config = dict(
    d_model=256,
    activation='swiglu',
    rope_base=10000.0,
    qk_norm=True,
    lr_head=0.00684,
    grad_clip=2.0,
    steps=9173,
)
MLP neurons of a small language model. Each row is named by its layer, matrix (gate and up: input weights; down: output weights) and neuron, and shows model dimensions 0-255. Each number is 128 + 32 x the weight over its row's rms, rounded and kept within 0 to 255. Numbers have three digits each. A neuron's up and down rows have the sign that makes its largest values positive.
After each neuron's rows, "fires on" lists the tokens most often at its 100 highest values on Wikipedia text that the model never trained on.

L5.gate658:143131128145140118164141096147095146158159164126137128133121069126133185131175118115122140115099111140195143113118194126184094167170148141164087126146169109179189134132126175147170113113100104135250142131129138159123145098115127092181146106155158190155104072071180071138102183119090128123172105113163103165101122099168075071067132132096123118112118135166180129106144119171108101100093111078121091117114110212092108103110222131120158095115120133103139110058121096114157094140153071111171100111086147113174119114137128166141132099133132112080111116085091128112126104128180111188165121132189076100080100174175112143159169113143155119104089111109171163150148156147120089185143192150109144123177103155097104151153090080155156111133135213144148147104131170090139098107073120
L5.up658:178115070114068160136071131169145099160121115186094114120174092094165116134154126124096126160134150100180150157147121144168115161183123194117172129140139102183106114213158175100147173135124064142081090107155147137107133144095134082192118169159159157178093168117156169080163142110109106156080125103081093157123134143134111087157164130096179147143174176140121058108096159063136146122133060156119084069158136123111098099163167155136133138144106138154130175135137116163147098122160139064168063144130134122134170115141147138077148086119109133076124144148151114169093067083141104138085161175114183062100125143132107076163173102146150129143168172162191128150120148116105083147168140167127135150143126103108144156175100111114090171093139071175119118176165157112097084096100197
L5.down658:192142136131200130070109159085168134141114114129205176130157135184151142148150095075104132204160142116208150149124133116107160139132130119086255120156139174185130127177093090150121059114152148105164117128101126155090123096123165049152098132140134095120133143114126125101096136129178128166149129106128098107171157134141083131093142141060141134113124132153111114132118124124141202097125115166124129114160125159104159157151126120172100162072117124102111092148135098156097142100100123159153140168167156095144143132139123113109167146180098121148156156122104097103145135158172109133142112074192178146119109112128093133135102142137096135203162164131136103153090111080180150156151115156151139126166122000152137170140150156137114130151104139111113102115152196133093137198121108
fires on: "d", "ed", "te", "us", "nt", "ted"

L5.gate442:087118103072118168136103089150131164116180121125123128079158120061072114142192106061179103083146112099120141061165143133124120113130077075099102136120194149142143161114116172074074191122105119166148091118086056121116142114135096084177111151121116119104153150128154107106105108153200165095194082135126069122117168113085077090087128119117097104089085105102143109208145128188159071151105144080111092131136147111145090107079182106147097143119139107121073142175109149151100133110170120157127132105111089164189093107099136165178150125152144091118081118144126119106112195133165104146166131123173126225137123116179159100179151114152134173129088133118104107126155173104086076123099148127130128135154136142106102190074141140078093130077090068121106125097131139082122175115113089
L5.up442:124182148155088163173163145118101134155093125180108118100133145115085142095069198121116158115133068080142133153141083122116115166189098118103127139120131128121142147117123149080152067092068148141159104113073092152047128139176125164135132173161151144129070160142096119130163152117115131129205109191114119163130101043148088160125173103131150102130103125195185135181099165173052200127088126161147098124140106088156125150142150100170150114106124126149125083097146165139115108116171087125124043107082152143079115123158162202088138118118116126111158108184080145098144115092146155109161132109116089106153134086127071160159134094096113166143108103141163131161111110210104123178104121122137098115137097080148089161120176160165194124100212142145135134156132123159152170182151077
L5.down442:142108117115116076144135180127133167157090137117154175134074178109125122094115116126136155105110147096106148167182089139064071126099146127141141090102068161089147117119198055163152110148101093167033130144127164128134133097112130141120148104088142143148163128071082175124126106095092098113091114082054154097179096170116124158160101132063186088099113097153153167152079161137154125178133136115129086133064158163081106205153198170084155101178128111152119141111148147112151100133155120119124132122148106079138155136145131101111150097146166101121105004153137124115154093133139147165157142107134097063139095107146173180113099206119113051101144113160126116153148149152131147106120167111214125106083076158149193165111119156116100134126154106108144122073111085143123116106140151
fires on: "-", "eg", " of"

L6.gate18:160100086103122104088116178125170144084083108168150152146139121076097118103131152060124129094081179102129112207142155134083155141116124086158121085183138108130118114156145138091149127066133161130131150148098153180132162104167165081165079145133120165143143042169077146096117137100096189160135093180107119122088164152115141163121134175172066107131201133128155141210111193099146132069106045131069117129121174135119144156097127114117150085173128119180100119148147135098140100106093161127122144133058140091126116117114136146191129147178108112119048120145130089142151110094087145080112127158137111181201087059098078098187161156137122118077106122115113143103116105107056101170117179121152132145059150157102110144160132103106127168159145139187107104117128155142131116091126154
L6.up18:126134069122132101145083157128123089166129146181099193103173108106106168089140091131101085085158086081173177083139157098090102146112192125138150090135179159109065106160176180146125090161073105121128202107082097090100120123109096216134201123115113202124088168099174081150183121151160143142076130056125103171134144100091115126162136105136100120133087150079161152089158146131113137119104145142147152156184129152158163128161208161108074136138168117164159118124125036107133126137117150109136164153143068095159165077143065135110117143127162101192198126156172142155129090106094143101093116132103128136120180112130129159137138148125196177129128190130163105152124133143119116119162076110084157105105135118117102147103103160157103155114112125189130086097175140138088122151123098
L6.down18:151145124090153084064092174126100122064073128127151158149082124123091165103129130092179115130109163158131129225112130152082154111118116090148178118151145077128113128141134118114120079084095178117102079165093186154123115116122140111105121126120119137098170080141063085088152146140130113103141104160128156167150150138142146134091119145195128142138134144108121115187070079135120137134155073147101152120122162095109119131107052175157114087159114112147047144141136143114080145124116134142130080137145083164104112117142108165124189179229120113183126207152141168172121116108133126139101131098145084171156069101065095121115105151146119127100103138128165123173114144091098132175119136150169167109055119012093043144091111122107038133159134119174109137114164126114169138101132137
fires on: " in", " of", " near", ",", " serving"

L6.gate343:148103134102135082062149168118162138128093129125137133124138106152141078097104196101105147081141115100158133173149103131165205096174137178109073159188142189124173110105144148113152164090167107143111123121153152159106173166118138123084149142119164132189099100162142119053068121100036140200137093091133119109086151144135077116107128151152073143154088152171119106162140138131153165098142100143086125126123135101150088146165136101132134093160146076095172101143162088097112118112089113134225128146097108131123165170107147135146161163140147092122164191131133111169085130103098153117111120102154155142149047086094111088107152189177108125129093228096139165104176154133100092151116163149120088123085162119174111131138090109142100150137151161143177089107081137137070120130079040
L6.up343:147138143110157100108156157102120104134101160103164064138138118082150130055131115111173138102172146163148112143119101125121218168103132106111144146103136165100120128135175119130146142127063073171138100150105138099082131108140164152121182148157121113068146148103116135088133152154200155091081149140149190150113122114100112094092098137200127081088126110121163109106178179123169133126136140147179018100151134133084167088142143159158180061162158122079189154109102144090054069119183094156139059192130110093053103127174104130140162105172109142117132139088187129151157063163090168137092132090116123119102150099096097117146143181063148098095197086165123091133121157089123136078115130155140137142113172069149117142165142119114141110127123189103170125122117110138129105160114089
L6.down343:132139130099117103120113137089098066096100149171165111105124137130158132131167140089128124117091111127123109126091163094103102100126143129106127108133134097145124140152139175112098098149112151116131166135119157124113114173122143140126133163113153143145076136099117088171154136105131116090150156119128136121115161157147130143125133090113125149132110178068162122152120165171161124137147131132111108121118144121143176138113154142140122165106122096174107141123133155121108116156117101111134103142155105112161129127139124152156106168136154126107149255174102130127152139112137099147114145139102135143189111137135099107085103143129128152142098171139132136168138130150137114130151126139163127160097151000140146126110157100104125134109148119126105114131146167178113118112111101
fires on: "\n ", " to", ":", " of", " left", " gave"

L6.gate393:111163125149099123069134098084148104142153123111073089140081139124090103059087161108117165060116108110120126110215144078106050123117123154153092121098158119146119101109121134110092138104119123122118188128172163185155171188089169183072131130160126085123127103134134107077120165113098126162152099120125067113115192126111172074091144114079103140151138093181096081130084179128185143129126131102057174145084143094065134136099140137183071128143117144121073093116113170125140115143088069103120111057108108115188198164103105142170122152116100110098109115097129113103142082137127140101106158048160181126152098148070166146114115140156152120160138136164104126155123060051141084123134096133106091114134196127123153155156138103104120123158079152173113111119134138109053167079139135
L6.up393:128140119179149112129129167115107076130143093042119091153105133143133106090091178101148172112106149126119155160162211114095078129107141129192135105160179138124152094114089166167144145118122145084131144147106121090116150116154200106103118107123086039134152114112124080147125129132060155134144139138100123172142153168108113101132162135115140085182100190153167078128139109132140145127140109134090151173061119190153161130079179099078088168168150112163116125210130055146124149139180134071096093156130099118083141100148126169133124149127096143154171097100134146086152117104167125103112180110088058147147127150096160118095089087152113137143131147196114117128128155123136126187099143084079058091164163131118154150146171206184079147154158184100137124144150207071112146117094169
L6.down393:179109084176070120124122133105094105111078138113154139193136121127125086162149105105129154128115209131109134137128095127117074077044166083149096134134083152156097160115104143152154112074112173097202112158104137087174158113151199159078133137069115188111180086144114128139112093197115175138164139137152113114124136174176102110109124185089132151105120118096149080131119152103161146178133067141143168148171110132197091132115114171113131174146142185175104074137150106145095165120065142099137116129125105180078149123088111146170126147046187151142078126173104120106145155133122096163120166152160115146120164096143158107105118083159116154127179159077150097079088190139118110125131144118104121143110041078146160144144131077175127089184196119155140119132145162088124167149119145
fires on: " in", " the", " of", " (", ":"

L5.gate620:106190112062142143111124169134100140066179134085168106175071097068084124112120068100117135133108112109119142151155128159107125123125128140148091175126171091112133176091085165098188124144167129184111166153163159186167140168082134135145169135174142142109162108136083105104150091180108185142194076126143152120125116119108117114202123171093118092095112084087099073146134151107126142097203083119110085142045143115117168183120164108137180166169176070099051057123124140136160129137096124150104153135069147176067154148088115106151129118143154097084129147078091142166084105105153141111129155165142129127143098068096182119094128196085124104123103105105089171116097151143142087100122139121120098171095158141121108146155140137075167181124059134150124142102166109108153136148170126
L5.up620:086138092110105089200144147086149098147033142125128138150021105106138106089115136176135120117160153156072131096136178110093141168154135086150133102122134113084104131106166076130148077107088114136149125148114141177089082165130146088132154114181126106133126136098151179174133129110110105075106133121138105164164139160122114168123171139081204072123101151071099151076102112117114115077109097177108119124153097145162146165113110106086174185176144073171166103172158199131125146108153120096074089193119145064086126152123104122105119119109106103093105103196068086079141184147117071134141100170105098114177120167152097154115118122110099116154121078156140142100157133156117102119199133086056119129065108140152149147142134125158119103168121138179118098134086104076137166199124124
L5.down620:132135098038139119148148175115172138139044169138134137185197128093129122138123132130099175132145184082125111147062158092085092093092117152120107132178077095108106113109146103076115186097115122117171136174103181116144112121135061117142183177181068147123102133052155096126143114143113114142098123138118164140144129130139168154152099157133172118128132098071143140157153105101129154191066153074173125037112148168108093104121145138125183142121132107100119137132175132092161119134116116097104092118114115153154153134171127132136170154145182151114083069163124134123107156094138120122130143175113141149103138095147112084039076132055097180108123134110097146081079162130126140094179140172101102082053141199120142146168127147232168137173118125126174106123115099095109139146124154
fires on: "l", "t", "r", "n", "-", "m"

L6.gate36:173085073133138067074128142099120196115153175177132118121199119090146068111131117100165136183094150155176108109111124138089091148139152116147124087161115145110108125107124209094122117107106148138125124144158114125077177151140172098146099153132141091112153130097110132102110111105122065218203125149121124121083136116114078122112100161152092088126092139206176142147143140167115165194118121160089100142104176150120120090100126111157131122130087108206129065145124083117142078102072172103138079130093169078148126107112162104151130170160161070101128136109122129144137150125172046095096140125116053158167061101113137161136135174158105112110163151132132087133151162141112075117143122157133060106108093128148169157123153136084122173105156205175123113056112159105056145116107159
L6.up36:095132074131109119048097134107090152166133140149154146122114155131121158065111150097135193148132105125121138134169091108086131151131179116179110117131156161142125187108162116061214111137080121136154155098116117151093148224140220086132062156147132098131109101098095149094055185085081109129146160080146115117130196128125139155114114152124060120119099136176156142154118144132156183125144111141091088141106133076110116109137128094153167134194122110118095116120123104135156146141110139086136137102164144102168157140146156122146164148145179075139075123128124117164200152160042048121109123113158133125186103083105150163126122164155112109108083147130139159142127121123143113095108135159081107064076114143144157160121192172092118119128192177126099107072096181113039151137101148
L6.down36:148122123116120125140094135122099159163082187140139118161154099059154083132174093109165134088124133153097144155121106080153137133076179078147154138100149124138098119110154136126132017105116154137173124143094168107113142119113134190081124157110185135124116082104090089100116102097152089075146187156169183076091088181111116109107146116151125140093148111119205098130116127089174146137164089161178117139189173127155098098112142161146152140147126088188138152142116074156161141114071107095149067122153114176132156060135109145176128155206156075161127131125101166146161169154152119098044154133119079145141076121125142101066140117143139181148149123184169111175145189111137113114112174149100136103125066040190129171133145102086117124136120100184169107105132136140130112095085106
fires on: " in", ",", ":", " of"

L6.gate207:111127100146099080156102127117127156109153107133129168060108153111123075134121110062161141140116144073191139108147129103180113124188081162112127174118109084170107138078179156155139145101140117108188185117127134146125124108070160060157108119165134139161118146076108131155136135160105113158186171146173124151139082136079125099075125122150061127131152114141145152072141102127128183122169179101088101135152174080092148134131119126169101183129198151085119091128117148192149100096144136077109194053146157139101154125136164103109160162104121151133118104092112106075117175092092116115174072095128118180125128118137120104171136116138090065177039141109156111145084120113120144160155109134152165190129118115131116155176184099148153140174136083139213118177169117078064092087087094
L6.up207:157177123106117078203165121111110156113117130143117200121103161068084109089141181144175149123171185123123121144151112129131124175077186099068145140106104066119089031071133136188096156138154194126141128147130054158118090104108100179085130201072150148193190099104160131154142093132116144113202140105095111187110127116196099181111155099104102119121102118107132115149105065186089115156087129115146064106158106122108116103119125100105085084181095097108080162143154111117104175098146160146101093110133120152106120094089125138141168120161116114130155120156123102071097110149112132109128124083123130119155152060128137127145124113158146128087142110164159114110092124132109088179117111124173105109171169127169105161165113065182136092125138093114124126119100057133182185164093151
L6.down207:074101130073120130151123186147100121179149087204091120056168136094123116135138122139113057120074067162087054097128137084148142107129159119085093130098108133187084154136138092107129118113163145131082080121103188132123147145132154108172140081131138131095148116078123128136111165148131098117125160106197152111124098158153140102108110143165138111105151137125128132094095141082118129091101145124123122131142139133118092096160150158150145112100166132153096105110099156124132111122141116147144135142120152115108160101116126151104113160147070106092122000113093130135148152112107156180162174141125120090116166184138112132116113143088118105112149105138067019185167171147139130146157160140134134141105129213126139114131160134076149083105114140108122105142163090076087136106134151
fires on: " a", "-", " an", "ing", "n", " one"